Weights of a small GPT-style language model, trained from scratch on English Wikipedia.
Training: 297M tokens, 4217 steps.
MLP neurons of a small language model. Each row is named by its layer, matrix (down: output weights) and neuron, and shows model dimensions 48-111. Each number is 128 + 24 x the weight over its row's rms, rounded and kept within 0 to 255. A neuron's up and down rows have the sign that makes its largest values positive.
After each neuron's rows, "fires before" lists the tokens most often just after its 100 highest values on Wikipedia text that the model never trained on. A number after a token or word is its count.

L9.down314 [138 145 148 149  78 150 114 140 130  97 118 106 134 156 155  97 154 142 148 165 152 125  97 109  85 187 124 152 122 111 114 146 100  90 142 152 127  87 101 156 109 102 137 114 125 109 151 106 113 121 126 153 139 153 163 118  85 127 129 111 133 142 120 133]
fires before: "." 42, " \"" 16, " |" 13, "gh" 5

L9.down275 [167 110 159 119 134 143 174 115 134  77 143 102 108 126 149 152 105 131 184 110 158 118 139  83 142 148 166 145 130 172 108 156 135 146 110  86 111 132  98 124 120 122  96 127 110 155 139 126 121  91 137 143 118 125 143 126 145 161 104 142 151 117 139 121]
fires before: "," 50, " |" 16, "no" 6, "ough" 4

L9.down245 [122 147 112 121 145 105 143 146 164 128 142  73 123 124 106 141 174 143 130 118 162 103 142 121 134 158 147 137 117  69 122 114 142 131 176 128 116 137 142 116 112 111 151  78 133 140 132 102 110 108 131 136 161 103 135 138 163 130 137 115 150 120 113 116]
fires before: " |" 55, ":" 8, "\n" 6

L9.down261 [170 131 108 107  96  99 126 109 116 123 135 125 153  68  93 131 126  98  99  82 111 160 150 144 137 137 107 143 140 147 136 104 155 154 118 132 172 132 137 100 142 118 151  80 121 143 136  96 166 123 108 101 158 123 124 132 103 102 122 119 133 105 130  75]
fires before: ":" 29, "." 20, " |" 7, " listing" 4

L9.down263 [141 148 163  95 153 113 129 119 180 110 144 158 135  88  85 152  85  92  87 124 155 129 133 142 160 128 132 115 127 130 147  96 153 137  91  99 122 134 145 133 129 143 104 151 115 140  93 103 160 136 129 139 128  99 120 107 149 107 108 144 107  60 119  93]
fires before: "\n" 67, "\n\n" 33

L7.down258 [141 163 138  78 128 105 101 154 132 126 126 151 118 143 127  87 137 108 180 153  96 127 132 140 120 143 144 147 100 165 137 145 103  84 159 150 130 143 150 171 103  97 160  82 114  93 129 129 129 122 120 157 143 139 119 116 116 147 104 169  85  97  88 167]
fires before: "=" 46, " |" 23

L5.down241 [128 151 131 205 132 132 125 130 123 152 110 138 183 133 159 159 142 128 149 147 103 138 125 126 136 164  95 151 117 123 122 150 156 138 161 127 148 105 130 151 134 131 125  22 154  96 149 107 130 109 136 123 135  66 112  95 152 138 171 116 136 145 122 130]
fires before: "\n\n" 31, " The" 10, " He" 9, " She" 5

L5.down155 [145 166 146 126 102 153  87 168 118 127 114 117 112 151 147 144 133 123 127  92 150 111  93 182 154 126 119 131 140 141 114 112 109 158 107  95 112 129 161  85 151 100 145 111  95 106 142 147 119  84 116 118 164 120 153 140 116 137 151 159 124 144 139 131]
fires before: " States" 47, " \"" 9, " Kingdom" 5, " of" 5

L6.down174 [139 143 138 161 129 156 170 114 108 134 104 118 121 146 117 127 151 136 119 145 119 145 117 125 107 122 142 149 165  99 154 157 141 179 133 102 120 158 150  89 163  64 124  94 148 163 130 113 108 110 104 139 165 136 108 102 166 106 106 136 150 126 160 207]
fires before: " a" 30, " the" 18, "\n\n" 13, " an" 5

L9.down243 [100 167  96 129 113 108 119 154 150 135 136  93  67  67  85 128 139 100 137 133 117 101 131  99 152 136 182 147 146 144 161 122 139 141 128 109 109 145 135  96 113 119 126  72 162 148  90 122 163 147 124 128  92  75 122  98 137 129 141 151 108 149 123 122]
fires before: " |" 48, ";" 13, " the" 7

L9.down10 [157 149 156 152 126  93 138 144 130 140 132 133 124 139  84 152 147 106 111 150 124 119 138 153 115 114 114 116 126 148  77 140 128 132 117 148 137 141 115 138 117 124 127 140 150 162  85 126 161  99  83 157 127 160 129 108 100 119 129 124 151  92 115  94]
fires before: "," 38, "\n" 16, "\n " 15, "\n\n" 11, " 18" 4

L3.down197 [109 136 197 147 126 102 112 115 179 106 118 103 176 138 103 122 148 120 148 153 114 127 111 126 109 100 134 143 142 134 138  75 167  99 151 153  93 120 149 162 115 152 137 122 117 130 129 153 108  89 140 123 126 104 106  90 172 114 111 130 116  90 171 120]
fires before: "," 30, "\n " 11, "\n" 10, "\n\n" 8, "als" 4

L5.down242 [136 137  79 112 140 124 182 116 148 133 103 132 148 122 133 103 153 143  93 126 144 114 125 143 147 152 125 126 156  97 103 139  97 116 121 192 143 141 150 129 121 115 128  85 119 130 143 112 104 119 165 139 101  82 110 103 146 112 119 163 167 160 115 162]
fires before: "=" 56, " A" 5

L3.down150 [ 93  88 143 138 171  74 142 123 161 131 146  90  79 156 121 108 135  90 108  87 113 142 139 121 113 105 116 140 109 116  76 137  66  82 138 127 127 155 112 146 136 144 133  52 137 114 130 163 106 113 113 111  91 151 123 165 126 130 164 117 126 137  92  98]
fires before: "8" 14, "0" 12, "5" 9, "4" 8, "2" 8

L6.down95 [121  91 157 129 118  99 111 127 137 139 183 113 124 177 138 164 116 115 131 144 107 114 115 116 145 158 119 127 140 132 100 132 174 135 123 161  78 120 108 135 130 143 118  99 108 146 123  89 128 126 133 108 131  89 120 101 158 123 125 118 143 111 112 150]
fires before: "%" 34, " |" 24, " re" 6, "\n" 5, "=" 5

L7.down181 [103 120  98 124 134 138 106 150 136  98  83 150 129 144 154 138 123 109  97  75 120 158 150 189 132  98 112 128 124 118 118 136 127  95 108 119 116  90 181 136 104 130 134 138 152 140  61 107 140 152  99 147  91 132 153 146 131 122 170 118 148 132 117 124]
fires before: " |" 39, " Fer" 8, " Dun" 4

L3.down169 [106 145 113 124 110 178 121 102 118 155 147 145  93 132 156 144 155 127 156 101 137 112  98 151 149 127 132 113 105 130 131 171 114 131 127 185 145 125 131 147 116  88 136 118 110 107 109 142 141 137 130 119 134 132 117 103 123  96 142 144 114 148 134 150]
fires before: "," 31, "\n" 10, "\n " 7, "\n\n" 7, "s" 5, "(" 5

L6.down156 [105 102 142 135 181 114 148 125 133 143 125 135 135 141 136 129 111  94 177  97  71 103 153 129 133 103 143 110 100  98 141 138 106 134 127 112 153 160 139 102 107  90 151  59 114 111 138 111 121 104 123 131 123 134  99 166 152 139 131 129  95 123  82 105]
fires before: "," 33, "." 31, " and" 6, " to" 5

L9.down39 [108 153 119  89 133 120 135 158 144 156 119 130 148 136 152 165 113 108 138 132  99 187 126 118 129 132 144 106 130  85 105 146 125 140 136 168 111 144 122 136 142 127 114  98 112 173 111 134 188 145 120 133 141 143 135 159  66  96 131  91 168  91  76 118]
fires before: " (" 38, ")" 17, " mi" 10, " 0" 6, " 1" 4

L6.down310 [143 114  89 141 178 133 129 120 129 160 140 124 148  95 145 130 129 154 117 144 112 153  91 136 121 120 138 132 113 172 143 117 141 121 124 153 121 118 173 147 111 167  99 156 114 120 117 153  96 104  91 148  80 167 125 109 135 148 135  73 140 139 100  91]
fires before: " |" 25, " –" 9, "\n" 8, " med" 6, " in" 6, " m" 5

L7.down120 [159 121 108 162 102 105 149 136 144 136 124  96 135 124 116 120 129  92 110 161 135  96 132 139 125  91 137  99 118 157 119 120  84 137 113 134 134 125 141 126 109 142 134 140 126 128 119  94 167 117 114 130 127 126 164  92  96 142 119 114 125 116 175 123]
fires before: "=" 90

L5.down300 [130 148 104 146 138 115 109 123 120 145 130 151 119  89  69  91 146 140 144 131 116 107 100 136 175 128  93 145 139 133 151 202 122  96 111 132 132 118  94 139 101 169 128 114 117 103 156 160 110 121 155 139 111 129 115 153 152 123 107 126 123 134 119 127]
fires before: "ed" 16, "ing" 16, "s" 12, "ation" 4, " the" 4, " that" 4

L6.down65 [136  93 139 129 138 114 108 136 127 139 143 188 119 150 104 134 107 106 145 121 107 120 135 173 107 119 117 122 155 169 165 135  99 117 150  97 119 122 168 127 143 119 124 107  89 146 105 126 143 141 205 125 133 139 151  99 107 146  81 145 136 134 150 109]
fires before: " |" 35, " \"" 14, "g" 4

L5.down1 [113 136 144  95 176 103 125  99 112 133 139 175 108 179 129 136 121 138 156  92  93 104 126 162 116  98 165 137 129 117 109 107  78 176 125 130  93 170  91 133 156 115 138 118  79 122 135 119 116 134 108 135 152 153 148 165 152 155 149 113 124 118 134 138]
fires before: "=" 99

L9.down251 [142 110 122 118 111 149 173 115 106 107 152 108 101 150  86 131 120 105 174 184 171 118 112  98 115 152 165 151 116  86 105 195 116 135 154 117 124 139  83 118  84 119 149 154 104 132 107 121 151 113 109 141 116 116 133 133 176 125 140 120 127 113  82 165]
fires before: "-" 51, " the" 16, "iti" 4

L9.down308 [175 150 128 137 176 112  93  99 136 169 139 110 187 122 113 129 157 126 136 145 147 185 141 129 175 158  87 127 110 126 101 146 122 136 146  93 170 151 165 161  89 125 119 124  94 169 116 116 141 113 120 115 127 124 113 128 118 113 145 147 134 129 177 108]
fires before: "," 21, "s" 10, "\n " 10, "\n\n" 8, "\n" 8, "t" 4

L5.down222 [146  99 146 126 104 136 158 136 113 134 164 150 117 129 128 120 128  81 120 121 131 139 133  92 106 137 105 134 125 100  95 176 146 114 141 108 114 112 175 122 116  99 128 115 142  94 113 104 150 144 140 172 104 168 130 117 118 123 139 135 137 118 145 106]
fires before: "=" 93

L5.down110 [103 142 137 107 101 160 137 128 167 126 144 119 147 133 155 130 132 155 117  70 140 184 139 119 145 108 138 106 104 143 167 106 137 126 157 117 108 115 149 116 131 106 137 159  87 114 130 133 148 132 125 145 152 174 173 103 130 110 136 124 117 134 136 147]
fires before: " |" 37, "." 26, "," 4, "T" 4, "ound" 4

L5.down216 [134 114  98 121 113 140 111  81 138 148 124 133 108 119 144 127 101 141 137 100 156 195 120 158 172 122 148 124 141  94 126 126  86  97 125 134 155 145 126 115  94 132 141  74  93 128 150 146 175 137 163 164 143 142 148 142 147 114 112 130  81 124  73 131]
fires before: " |" 30, "%" 29

L9.down143 [153 143 161 122 144 129 134 123 165  96  91 146 121 111 132 158 146 108 121 137 157 148 132 137 110 111 109 130 135 122 104 101 130  96 142 133 144 162 175 100  83  78  74 163 134 132  81 134 115 143 140 139 135 107 118 119 161 149 129 162  78 133 127  96]
fires before: "=" 80

L7.down96 [ 82 143 113  86 157 195 153 127 139  87 117 178 112 168 125 135 148 120 132 144 115  95 181 138 160 139 117 121 114 116 102 123 143  92 119 111 134 109 107 119  96 148 109  88 157 113  98 131 124 156 150 153  96 112 105 100 164 112 144 139 118 153 187 100]
fires before: "-" 68, "\n" 5

L5.down176 [139 122 144  87  99 127 141 116 161 130 107 148 116 100 117 119 171  92 133 120 174  83 128 164 104 135 112 134 105 132 103 140 130 145 145 136 154 118 128 116 149 163 118 176 106 148 122 102 124 157 147 138 113 152 144  64  88 153 126 105 124 155 129 113]
fires before: "=" 100

L2.down128 [138 152 105 166 110 112 124 150 123 160 164  85 155 167 107 152  92 110  93 147 122 161 130 144 116 143 120 141 159 159 143 153 132 111 145 129 148  83 153 153 145 134 120  92 198 121 114 116 146  81 138 121  95 133 108 148 133 152 142 136 109 124 126 125]
fires before: " |" 20, "," 17, "–" 16, "." 5, ")" 5

L9.down117 [131 126  95 115 139 135 139 146 152 137 108 150 147 133 111 129  88 138 120 138 132 184 118 140 139 132 133  85 156 135 141  83 184 138  87 132 149 106 141  77 158 142 107 207 127 117 128 126 142 127 142 146 137 130 145 145 125 140 158 132  97 112 111 120]
fires before: "\n" 56, "\n\n" 36, "=" 4

L5.down99 [104 124 128 118 135 135 137  96 100 131 100 140 154 113 131 103 118  93 122 116 121 142  78 109 124 112  90 155  88 137 122 122 168  82  94 106 119 137 151 156 128 130 121 123  99  93 137 110 120  96 127 125 162 121 162 114 107 153 139 124 106 112 136  65]
fires before: " the" 44, " her" 4, " Representatives" 4

L9.down225 [131 154 120 158 154  84 126 121 130 103 122 100 142 138 145 130 148 115 100 109 128 133 157 116 130 108 122 160  90 135 132 128  87 115 155 147 112 152 162 131 148 109 112 150 100 153 117 149 131 125 111 142 100 155 128 129 129 114  90 147 117 105 153 126]
fires before: "." 30, "," 21, " he" 6, " was" 4

L7.down123 [155 113 148 117 167 124 148 157 120 119 126  82 129 125 147 132 139  84 183 124 147 116 130 129 125 135 153 120 135  95 174 117  80 170 108  98 126 128 119 147  95 102 120  98 169  66 122 162 136  92 125 134 156 164 127 143 135 132 102  85 114 134 136 134]
fires before: "=" 91, "CC" 5

L5.down280 [146 146 171 128 104 139 132 205 128 150 125  82  97 189 116 143 123 134 140 104 152 110 134 118 120 130 173 139 121 159 158 147  97 143 123  96 154  96 125 117 123 109 126 132 153 125  93 102 150 125 134 143 126 133 131 115 132 130 134 112 135  80 138 149]
fires before: "-" 18, "g" 12, "\n" 9, ")" 5, "ch" 5, " Kong" 5

L7.down12 [149 119 143 138 107 154 149 116 143 120 130 141  90 105 146 143 133 141 139 123 136 150  99 130 116 107 104 155 146 106 125 108 138 141 129  99 148 140 102 103 137 115 105 145 113 149 125 143 140 124  93 141 134 204  95 113 152 183 142 107 116 143  90 140]
fires before: " |" 64, " (" 10, "." 7, " place" 4

L9.down9 [130 120 158 160 148 135 184 134 155 149 144 151 155 143 124 104 152 126 169 143 117 120 111 121 136 161 138 108 129  95 117 139 169 128 144  95 138 126 101 117 120 133 125 119 127 100 160 155 121 168 102 124 107 154 131 107 146 109 145 167 140 120 162  81]
fires before: " (" 50, "\n" 4

L7.down1 [147 141 147 100 147 125 132 124 139 143 124 142 113 192 106 150 153 135 135 130 140 178 110 135  93 128 150 119 114  96 129 130 117 128  99 113 134 151 131 120  75  94 144  60 110 141 126  87 120 119 164 169 135 131 109  98  84 140 113 161 108 131 125 133]
fires before: "-" 68, "\n" 12, "han" 7

L6.down271 [ 85 139 129 255 125 157 159 129 167 126  89 130 135  99 108 114 186 135 141 140 133 151 111 122 145 110 106 137 149 123 102  82 148 123 146 150 125 133 124 121 161 120 135   4 132 107 114 128 145 126 121  76 139 117 115 120 115 116 157 144 121 126 108 124]
fires before: "\n\n" 30, " He" 15, " In" 9, " She" 4, " The" 4

L7.down31 [166 134 149 175 121 149  94  88 114 154 147 156 142 172 159 133 112 116 129 101 154 134 147  91 111 145 161 132 132 128 145 111 139 162  80 110 123 111 109 155 144  75 140 107 145 127 150 124 115  93 103  98 147 136 115 167 144 103  82 128 103 126 122 130]
fires before: "\n\n" 33, " a" 26, " the" 7, "′" 6

L6.down304 [178 145 131 108 138 101 155 145  78 152  83 115 100 121 122 124  86 132 131 108 136 122  85 128 128  95 180 116 140  82 144 127 100 142 135 151 168  85 138 106 110  96 142  56 131 149 130 112 126 124 200 170 166 111 149 140  87 161  94 137 161 116  78 147]
fires before: " (" 35, ")" 23, "%" 6

L7.down177 [122 111 146 143 115 121 154 133 124  86 130 124 114 138 147 105 145 135 134 122 135 134 130 105 135 148 135 137 127 106 137 127  82 139 154  98 132 139 125 115  85 149 198  69  87  97 108  78 147 103 142 137 143 143 139 159 102 125 108 117 121 167 129 172]
fires before: "0" 13, "3" 12, "9" 11, "8" 10, "6" 8

L7.down261 [142 102 106 116 134  93  91 156 183 158 157 134  83 103 147 102 137  90 136 112 110 111 149 120 112 115 167 117 146 183 131 159  61 150 126 150 105 147 109  88 138  97 148 121 120 126 105 135 124 142 124 161 115 144 140 142 135 146 107 129  90  90  93 155]
fires before: "\n" 31, "=" 9, "9" 7, "4" 7, "8" 6, "0" 6

L9.down106 [108 127 125  97 149 154 115 154 203 198 110 118  87 109 105 106 122 126 134 151  68 111 104 112  84 149 143  57 135 144 123 119 110  79 123 111 131 148 150 122 124 122  97 103 116 152 104 130 123 147 142 146 109  96 130 141 137 146 110 101 147 103 120 124]
fires before: "\n" 43, ")" 8, "\n\n" 6, " |" 6, "  " 6

L9.down253 [133 112 156 163 151  82 121 159 165 180 141 151  92 107 130 151 128 117 138 116 127 165 136  99 144 106 114 133 184 135 118 132  94 119 113 119 144 125  98  97 165 109 109 130 145 134 117 175 147 123 116 101 102 132 111 150  86 132 111 150 147 138 111 116]
fires before: "=" 95

L5.down18 [172 167  99 111 111 113 122 143 158 136 155 130 140  85 141 139 151 111 163 103 137 119 129 117  77 112 143 132 171 114 202 135 118 134 106 129 137 112 112 129 106 132 109  98 167 158 156 150 135 127 134 131 114 124 111 158 128 147 118 161 143 147 149 126]
fires before: " |" 33, " \"" 13, " January" 5

L7.down47 [123 126 151 124 129 140  94 133 126 132 101 115 159  76  79 101 132 153 131 141 110 135 119 138 103 112  89  93  81 157 122 120 112 161 117 161 118 127 102  89 139 126 100 117 110 188 168  83 157 171 136 125 118  55 136 140 110 103  71 113 140 177 110 178]
fires before: " |" 35, " m" 8, "ley" 6, " medal" 6, "oor" 4, "\n" 4

L6.down122 [106 115 117 130 134 139 142  94 148 162 121 140  77 128 133 141 103 144 159 116 107 126 129 147 152 111 130 157 117  79 148 181 117 114 105  94 119 122 150 143 136 143 132 102 117 147  99 132 133 118 140  95 103 129 161 113 100 130 102 188 169 167 120 140]
fires before: "-" 39, "|" 34, "." 8, " |" 7

L2.down179 [121 125 120 139 119 114 148 151 117 114 107 132 100 108 107 120 137 121 126  99 129 130 132 115 128 133 120 141 157 112 165 146 108 155 155 119 100 141 129 108 110 155 152  65 121 115 139 188 125 118 129 148 119 186 127 134 109  97 138  89 106 108 114 120]
fires before: " that" 37, " to" 10, "ly" 5

L7.down279 [145 129 147 137 132 117 104 177 158 134 109  89  76  94 131 112 114 129 128 162 133 190 122 118 100 172 160  86 148 142 158 107 176 112 175 113 154 134 122 108  97 115 128 148 135 136 100 142  87 131 171 151  80 163 115 147 166 140 122 128 183 110 131 150]
fires before: "," 29, "\n\n" 12, "\n " 12, "\n" 9

L7.down87 [140 140  78 156 102 142 147  78 120 104  95  80 162 158 108 117 152 126 134  87 155 155  92 140 154 130 123 134 145 126 187 125 126 122 147 126 141  68 113  79 130 110 145 117 135 136 167 122 173  96 109 114 136 132 122 106 131 113 121  91  95  99 114 141]
fires before: " |" 39, "." 14, ";" 5, "," 4

L3.down253 [137 133 157 121  92 128 115  59 117 125 129 130 134 132 118  84 121 165 130 100 134 108 158 151 134 132 128 133 141 130 141 126 156 175 190 107  82  94 173 138 115 115 113 102 148  84 149 128 139 138 130 136 129 105 132 135 113 125 120 137 100 109 129  85]
fires before: " the" 28, " by" 15, " to" 8, " in" 4

L9.down83 [147  85 116  75 125 144 124 122 165 125 123 140 172  98 127 135 141 149 121 187 128 134 131 130 146 129 139  98 104 119 125 108 158  91 120 160 146  76 155 134 117 121 113 109 131 140 151 124 115 111 139 164 119 152 135 139 129 123 144 146 150 119 134  80]
fires before: "0" 18, "8" 14, "9" 12, "4" 11, "5" 10, "3" 10

L5.down278 [158 160 124 139 128  82 112 104 111 130 150 160 113 130 108 147 137 144 113 153 126 131 113 125 136 150 121 124  87 136 127 151 116 138 165 172 142 131 108 112 119 111 162 102 113 158  95 130 125  79 110 139 115 179 136 126 161 134 124  88 142  92  88 178]
fires before: "-" 40, "\n" 10, " |" 8

L7.down93 [154 132 132 128  88 139 125 150 140 128 125 126 126 113 136 127 115 128  89 146 164 133 111 110 112 116 144  96 127 150 123 133 125 122 157 134 115 100 155 141 116 136 119   0 157 142 144 112 149 132 128 134 131 137 118  90 130 143 131 122 129 113 138 135]
fires before: "-" 27, "=" 19, "The" 8, "\n" 6